Weights of a small GPT-style language model, trained from scratch on English Wikipedia.
Size: width 160, vocabulary 2048, 3.7M parameters.
Architecture: RMSNorm before each block, rotary positions, no biases in attention or MLP, untied embeddings, normalized queries and keys.
Training: a variant of Muon for these matrices, 181M tokens, 3030 steps.
MLP neurons of a small language model. Each row is named by its layer, matrix (gate and up: input weights) and neuron, and shows model dimensions 16-111. Each number is 50 + 10 x the weight over its row's rms, rounded and kept within 0 to 99. A neuron's up and down rows have the sign that makes its largest values positive.
After each neuron's rows, "fires after" lists the tokens most often just before its 100 highest values on Wikipedia text that the model never trained on.

L2.gate426:47 38 51 59 59 37 50 52 53 47 64 54 57 28 52 54 59 47 50 27 41 50 60 39 53 52 53 54 37 59 50 51 55 72 49 61 38 57 52 42 54 51 71 73 51 45 32 59 52 55 49 40 55 85 69 53 43 57 53 52 65 47 65 57 49 42 63 50 38 60 55 45 43 45 50 52 26 49 51 48 55 43 29 64 49 46 48 45 47 48 53 67 46 62 43 47
L2.up426:46 64 43 48 50 39 48 47 39 51 46 57 56 54 51 47 56 32 60 43 69 54 40 55 79 45 65 67 33 54 41 34 42 54 43 44 51 47 55 58 73 73 50 50 48 45 58 47 29 64 41 59 60 50 46 53 39 62 58 42 51 59 43 64 29 52 48 73 36 52 60 54 59 48 73 44 35 46 58 51 41 34 59 49 54 41 46 64 43 69 60 52 51 42 45 58
fires after: "iam", " j", " event", "w", " sy", " child"

L2.gate401:54 42 28 55 44 59 46 38 41 53 28 42 56 52 52 61 50 56 53 45 58 56 50 55 50 52 50 64 83 47 39 53 45 61 46 48 59 44 57 67 43 58 73 38 59 31 46 50 34 72 47 42 53 57 40 49 53 63 34 58 75 57 29 49 41 54 40 47 44 38 29 58 56 48 53 53 61 54 36 62 65 46 51 34 44 44 44 53 69 38 46 54 50 65 33 56
L2.up401:57 51 60 42 47 49 40 40 51 61 51 39 55 53 48 63 61 65 27 47 50 62 50 38 46 50 32 55 50 30 42 48 33 48 52 55 56 58 71 45 39 63 69 55 43 52 42 49 44 56 45 58 51 57 33 50 57 49 53 47 54 45 38 52 58 44 59 54 46 49 45 83 52 41 33 48 45 54 38 46 46 47 48 56 33 34 28 58 32 62 39 51 41 71 32 44
fires after: " m", " W", " Sm", " per", " bu", " and"

L2.gate68:54 48 56 75 29 49 49 57 43 45 70 50 49 43 45 52 34 55 57 49 63 52 42 60 34 44 58 48 52 42 59 53 23 57 57 53 43 54 84 46 46 39 56 46 60 64 37 45 59 55 51 45 56 60 51 49 22 76 42 46 45 69 48 42 54 37 47 58 52 56 54 62 42 61 46 52 45 58 48 53 65 61 42 50 50 70 61 45 51 44 36 53 59 52 48 52
L2.up68:69 44 43 53 61 59 49 39 23 49 55 55 65 52 35 46 43 50 48 48 54 65 60 59 45 52 52 38 44 39 44 72 67 52 55 61 54 47 51 28 51 48 43 49 52 55 33 65 67 63 35 42 38 51 58 64 31 63 58 43 43 48 60 69 57 44 44 41 47 51 54 36 52 45 46 47 39 64 69 40 49 49 46 38 41 63 65 50 34 47 50 52 60 43 47 54
fires after: "on", "ar", " Rober", "en", " John"

L2.gate589:51 51 41 60 51 45 50 61 57 50 57 40 40 69 54 64 51 61 52 62 62 52 68 40 56 63 63 31 54 61 54 22 51 49 51 42 63 44 50 50 61 52 65 56 60 52 49 32 56 57 42 45 37 35 58 40 51 52 45 44 58 42 29 48 57 67 74 55 51 69 40 43 45 61 30 39 44 61 62 26 38 43 50 50 56 64 38 47 29 55 41 53 46 49 52 31
L2.up589:53 45 46 49 67 56 49 47 44 48 50 44 56 50 40 47 39 40 54 60 54 60 48 54 59 37 51 48 54 45 49 60 49 39 39 49 44 43 42 36 44 49 41 58 77 54 36 39 56 60 60 29 52 53 32 52 53 43 48 24 57 43 47 30 41 47 37 67 62 52 52 43 48 42 51 50 48 67 49 39 45 50 60 41 41 63 29 41 51 38 54 53 47 42 44 64
fires after: " H", " st", " f", "ch", " rec", " bel"

L2.gate559:51 44 45 36 53 60 37 46 45 50 52 50 47 50 41 61 42 46 46 51 55 57 58 54 53 36 39 51 32 41 36 59 51 61 62 49 51 54 59 51 42 44 43 35 57 57 46 52 57 38 58 40 86 40 54 40 48 53 64 32 51 53 61 32 52 48 40 40 66 44 40 36 72 48 62 58 48 42 51 44 59 41 51 53 51 47 64 43 28 60 56 83 53 58 36 48
L2.up559:47 62 55 50 45 44 59 53 38 51 57 46 60 45 50 49 35 34 28 57 47 48 66 64 86 45 60 36 54 57 44 56 65 50 54 56 50 61 58 46 51 57 46 44 51 39 50 55 55 66 49 55 47 55 35 45 50 55 44 50 50 43 60 49 77 56 59 47 49 49 48 55 58 40 39 37 47 36 44 50 48 43 53 40 60 40 42 42 52 46 58 48 46 55 50 46
fires after: "n", " Char", "ing", " An"

L2.gate537:58 53 67 52 46 52 44 50 55 32 66 62 49 64 45 45 59 51 64 53 50 50 59 47 47 78 48 66 48 43 56 50 51 41 48 54 28 34 33 53 37 60 55 63 49 63 57 54 40 60 49 48 48 66 51 41 48 44 71 45 46 45 45 39 43 59 51 44 55 52 43 52 63 54 51 55 51 55 65 60 48 41 28 36 36 65 40 51 56 47 61 50 28 48 55 35
L2.up537:49 60 59 57 58 49 44 63 64 52 58 59 76 38 46 61 47 61 54 40 41 47 49 54 41 50 50 57 41 59 63 54 46 67 64 48 38 79 22 43 43 50 66 51 65 45 43 48 29 51 42 51 49 43 45 51 41 55 37 49 47 65 58 43 34 49 40 37 41 56 58 28 39 61 62 59 20 48 50 51 47 44 54 46 45 48 24 40 45 54 50 52 59 40 64 50
fires after: ",", " Al", " ar", " al"

L6.gate114:56 32 41 59 30 60 41 71 54 56 61 41 47 74 51 38 48 39 51 45 57 53 57 57 36 29 36 43 61 47 63 42 45 51 45 63 49 56 48 71 43 44 65 33 47 54 41 53 47 44 25 62 49 59 33 43 37 55 52 58 55 55 61 52 48 56 49 62 45 19 51 43 55 40 39 51 40 50 48 41 55 54 45 42 42 46 41 49 21 46 45 52 54 53 52 49
L6.up114:45 53 46 46 37 41 53 40 56 64 68 28 49 50 32 61 55 43 57 51 50 53 86 60 51 50 59 47 41 36 51 49 46 41 42 48 46 51 50 37 43 63 37 56 60 43 46 40 44 53 31 32 45 62 51 29 34 40 61 63 53 46 63 65 67 56 43 51 56 40 51 43 41 67 50 67 47 45 62 54 50 45 54 58 69 53 70 63 41 60 45 52 41 62 50 68
fires after: " |", "20", ".", "19"

L2.gate488:47 41 61 56 49 58 50 74 50 38 57 45 44 54 47 44 50 48 65 62 65 73 48 50 51 64 49 54 43 51 45 65 42 33 32 48 60 24 35 44 44 67 73 26 59 64 44 52 49 56 56 62 46 61 47 51 62 80 30 53 39 48 48 44 46 51 48 57 46 65 40 52 54 51 51 57 24 46 41 62 42 46 62 48 61 51 44 55 39 53 44 57 62 53 41 51
L2.up488:48 29 52 44 46 49 44 66 50 60 57 56 51 43 45 69 48 75 46 60 66 68 60 50 57 55 46 52 45 47 46 54 62 57 37 51 53 45 45 59 53 59 37 53 45 45 26 58 52 54 48 63 52 44 66 60 48 61 42 57 48 43 46 39 47 42 54 54 46 46 67 53 54 48 41 45 56 56 49 46 50 59 83 57 49 57 65 45 40 60 46 62 44 19 36 42
fires after: "te", "e", " de", " al", "-"

L2.gate39:55 33 49 57 50 59 57 43 51 61 69 56 38 52 49 42 41 51 59 55 37 59 60 60 41 61 46 71 52 53 24 50 57 59 49 55 54 54 64 56 45 64 45 63 66 30 62 49 48 66 45 54 41 50 43 61 46 49 58 49 39 47 67 54 59 71 55 47 53 52 44 66 57 69 36 53 06 38 32 44 64 42 45 56 52 32 46 47 42 41 47 47 54 34 40 66
L2.up39:38 53 52 64 59 53 51 55 60 52 62 46 15 45 54 53 60 51 61 51 59 58 29 86 62 52 48 59 57 58 59 35 58 47 51 46 59 46 52 54 38 54 52 53 40 50 55 37 51 42 81 45 66 41 45 47 62 45 37 59 47 53 36 48 53 37 64 50 51 56 48 53 47 65 56 36 43 54 56 43 45 55 29 57 39 46 54 35 36 51 59 49 42 39 53 46
fires after: "l", "a", "e", "ath", "te"

L6.gate393:43 36 53 35 68 57 48 57 77 56 35 43 56 50 34 31 53 58 47 46 48 50 57 55 45 40 54 49 42 31 40 46 38 58 36 48 45 42 51 56 55 38 43 60 30 49 40 66 39 52 49 51 50 30 53 48 56 56 41 44 51 36 62 60 54 54 45 61 48 58 48 41 58 35 48 35 40 47 48 63 57 65 45 44 52 36 67 59 42 56 37 38 50 59 49 51
L6.up393:45 42 46 64 49 38 38 43 32 46 38 61 43 59 38 56 47 63 71 53 47 61 63 54 67 37 73 61 40 46 45 46 29 52 60 41 57 65 59 63 51 52 42 48 52 51 46 54 46 33 59 57 51 37 54 29 70 40 40 68 67 49 43 38 37 24 45 64 49 46 53 53 51 33 38 54 46 58 49 51 51 45 51 69 61 53 50 53 52 60 46 48 51 64 54 54
fires after: "19", ")", " L", "20", "18"

L6.gate169:44 61 35 41 42 55 43 60 47 41 67 49 29 63 28 46 50 58 59 33 52 60 48 67 46 42 49 45 29 49 44 59 63 42 46 51 51 56 51 54 47 44 56 40 55 43 48 54 51 42 44 41 55 63 62 42 42 44 45 29 56 69 52 58 35 49 48 60 37 56 53 59 38 54 49 44 57 60 44 58 50 48 46 46 58 53 69 63 34 54 67 66 48 48 60 67
L6.up169:36 89 62 37 50 56 27 39 64 55 54 43 51 63 38 49 45 52 50 52 62 52 38 60 68 66 44 39 42 46 76 43 33 31 46 64 63 43 56 49 46 54 50 70 44 40 52 61 54 50 56 48 62 57 53 58 57 31 55 47 47 47 33 41 34 57 48 41 48 58 44 72 54 47 40 57 54 46 42 34 52 38 60 42 44 51 50 54 66 41 49 42 54 58 37 36
fires after: "20", "19", "\n\n", "-"

L2.gate633:50 38 49 52 35 38 53 57 47 16 25 51 34 54 46 54 56 49 54 48 38 50 49 48 42 46 41 49 44 39 23 69 29 33 57 52 43 35 58 65 57 53 49 66 67 42 59 54 55 67 68 29 62 57 52 44 57 49 39 48 48 59 52 31 41 61 49 56 71 55 51 52 57 59 36 49 25 41 45 55 44 47 53 69 29 38 55 56 59 59 44 48 48 44 53 50
L2.up633:56 46 31 50 59 51 49 56 56 50 24 68 42 41 35 58 67 46 55 51 49 55 50 47 49 60 35 60 50 42 29 54 41 34 54 46 53 55 70 59 53 63 47 61 54 58 53 56 46 68 60 39 48 56 55 38 55 59 40 74 47 51 59 34 50 59 47 77 56 24 56 67 60 53 45 35 45 47 35 35 55 36 56 56 34 48 59 52 41 64 49 64 51 48 58 48
fires after: " D", "e", "-l", " cons", "D", " E"

L2.gate284:35 46 40 44 48 81 45 19 47 53 58 37 50 44 61 53 44 35 30 48 52 41 46 44 62 39 29 42 50 45 51 39 66 53 42 61 48 52 62 58 34 52 39 45 54 33 48 54 49 42 49 46 54 61 57 53 59 40 52 47 67 41 30 51 52 54 55 54 66 54 47 57 60 46 39 53 53 30 48 61 70 45 36 42 51 51 33 60 68 32 43 42 45 36 46 36
L2.up284:26 50 47 55 57 43 47 32 55 55 50 43 35 53 63 53 44 66 59 60 29 62 61 46 49 43 30 48 66 34 50 67 63 58 44 37 52 59 43 37 52 48 54 54 43 51 37 46 46 49 65 59 41 52 62 51 35 55 55 43 60 35 46 57 54 60 35 51 61 55 47 47 43 41 44 42 40 41 45 53 45 52 50 45 26 53 50 68 51 43 63 44 71 49 37 45
fires after: "op", "ep", "ograp", "p", "it"

L2.gate305:53 40 55 58 55 59 63 41 35 42 28 31 53 49 56 63 54 58 51 63 60 55 32 52 42 60 79 47 54 77 65 42 40 38 67 52 57 58 58 36 52 57 58 57 45 45 52 48 52 45 42 54 49 48 53 63 52 51 46 41 50 52 38 39 42 38 55 47 65 60 43 38 55 33 50 41 65 50 43 56 68 56 55 47 33 48 50 45 55 51 46 30 51 52 32 46
L2.up305:27 40 46 37 48 29 51 56 47 54 59 64 68 50 53 64 51 39 65 46 29 49 61 43 49 51 58 46 48 57 41 67 36 56 54 64 65 63 67 52 64 61 41 56 68 54 57 52 43 63 55 48 30 54 55 59 40 40 48 51 68 47 60 57 58 53 63 58 74 61 57 40 54 54 48 51 49 48 47 56 66 48 69 54 60 55 38 44 50 71 41 49 53 43 54 60
fires after: " S", " s", "S", " e"

L2.gate323:43 48 51 36 52 56 35 52 28 39 62 40 34 51 61 57 57 49 36 40 59 62 56 47 46 59 48 52 33 67 62 56 60 43 33 54 56 50 54 48 35 50 52 45 51 36 63 54 47 58 56 62 66 67 55 50 46 56 37 52 37 40 43 36 53 27 48 67 51 49 54 71 48 64 49 68 59 51 51 59 67 48 50 53 51 40 47 59 47 67 46 40 59 47 51 46
L2.up323:50 51 63 49 50 38 54 54 62 45 51 58 56 56 52 47 65 52 55 47 29 48 33 62 31 42 35 70 55 40 63 49 35 75 47 45 54 27 48 46 37 52 64 52 37 58 69 49 29 44 48 72 60 45 53 34 50 37 60 52 31 63 54 58 39 51 59 44 50 53 66 44 48 45 43 59 51 53 55 47 42 34 44 56 50 53 47 51 46 70 45 38 51 52 39 44
fires after: " was", " member", " part", " third", " as", "U"

L2.gate392:51 42 43 55 49 44 54 39 52 52 43 43 59 48 69 59 36 55 59 53 45 64 38 55 73 46 61 52 45 48 50 54 31 47 54 59 50 59 79 38 39 53 44 60 67 44 32 59 70 58 50 39 60 53 44 30 58 46 28 60 53 44 43 42 24 63 53 66 52 69 56 52 44 38 54 61 64 49 53 36 63 60 49 37 52 47 45 37 46 53 53 53 59 53 49 51
L2.up392:64 43 62 53 52 41 33 32 56 45 50 52 45 54 74 56 37 50 39 54 57 61 57 50 62 50 43 57 68 51 41 39 56 63 55 61 44 65 68 37 45 38 47 52 48 36 39 55 51 72 55 67 66 48 53 47 47 34 28 45 44 57 42 38 44 45 61 59 46 39 48 54 66 63 45 58 70 46 54 42 61 43 45 50 63 37 55 67 50 46 47 63 48 33 47 48
fires after: "if", " sh", "op", "im", "um", "un"

L6.gate261:56 47 51 29 44 28 41 49 59 63 37 56 50 42 38 71 57 46 38 56 61 46 48 56 28 27 57 57 48 46 61 48 46 54 54 52 50 55 54 42 63 32 41 62 57 51 43 34 35 67 56 55 57 56 44 54 50 46 40 36 45 43 43 48 63 48 52 65 51 35 67 34 45 51 47 36 57 46 45 49 57 53 60 57 48 51 53 47 54 54 61 50 48 48 63 58
L6.up261:33 47 62 43 28 42 58 40 44 55 59 58 31 27 51 58 64 61 37 42 63 55 40 41 70 65 58 42 59 53 63 41 51 57 45 23 41 55 44 46 54 34 46 27 36 52 41 43 67 60 52 52 43 55 52 61 25 48 57 59 49 51 55 45 57 67 58 49 40 59 54 55 55 44 34 44 47 51 44 46 47 62 55 43 73 51 42 54 67 51 54 43 46 44 68 61
fires after: " s", " F", " f", " tr", " S", "qu"

L2.gate44:41 51 45 54 32 57 51 62 37 66 47 28 51 63 47 61 48 55 27 49 49 48 61 48 29 63 57 54 50 44 68 31 51 46 56 55 61 47 40 56 42 28 59 47 43 43 40 49 39 55 39 60 45 72 35 55 62 74 42 46 56 52 53 64 55 38 32 63 66 55 46 55 40 38 61 63 51 46 65 69 64 57 49 49 47 55 44 36 46 43 52 48 62 44 42 46
L2.up44:40 58 43 72 55 39 46 49 51 51 63 50 60 51 59 47 59 45 49 55 64 51 53 46 42 46 69 94 53 42 68 44 36 28 39 57 33 55 49 34 47 45 49 47 44 48 69 52 35 44 52 38 50 59 54 41 53 57 61 61 48 64 43 52 53 61 33 51 65 45 72 26 46 56 39 45 57 45 56 52 52 48 56 63 37 52 52 55 39 41 48 34 47 58 47 55
fires after: "op", " P", "sp", "p", "ep", " opp"

L2.gate51:66 48 45 70 43 72 46 61 52 42 54 49 45 48 46 58 38 43 52 57 65 52 52 49 53 56 40 69 68 49 44 57 46 29 29 36 54 41 51 47 49 51 41 55 34 60 48 57 55 53 61 38 60 35 53 37 70 65 60 45 57 67 56 38 52 63 50 60 65 47 50 50 49 54 31 52 34 53 45 55 47 44 67 43 39 47 42 69 80 46 58 61 34 60 50 61
L2.up51:47 38 57 59 60 43 73 45 49 42 53 78 38 64 66 49 41 52 64 51 47 57 26 42 39 56 56 46 41 50 72 54 35 46 47 49 53 27 56 46 53 52 57 40 52 43 48 43 31 54 44 46 52 55 37 48 57 55 42 40 67 49 45 48 48 54 51 57 59 47 30 47 40 58 35 56 45 38 59 36 51 39 57 42 37 45 71 49 47 61 53 55 61 42 45 57
fires after: "ir", " ann", " k", " Un", " un", " C"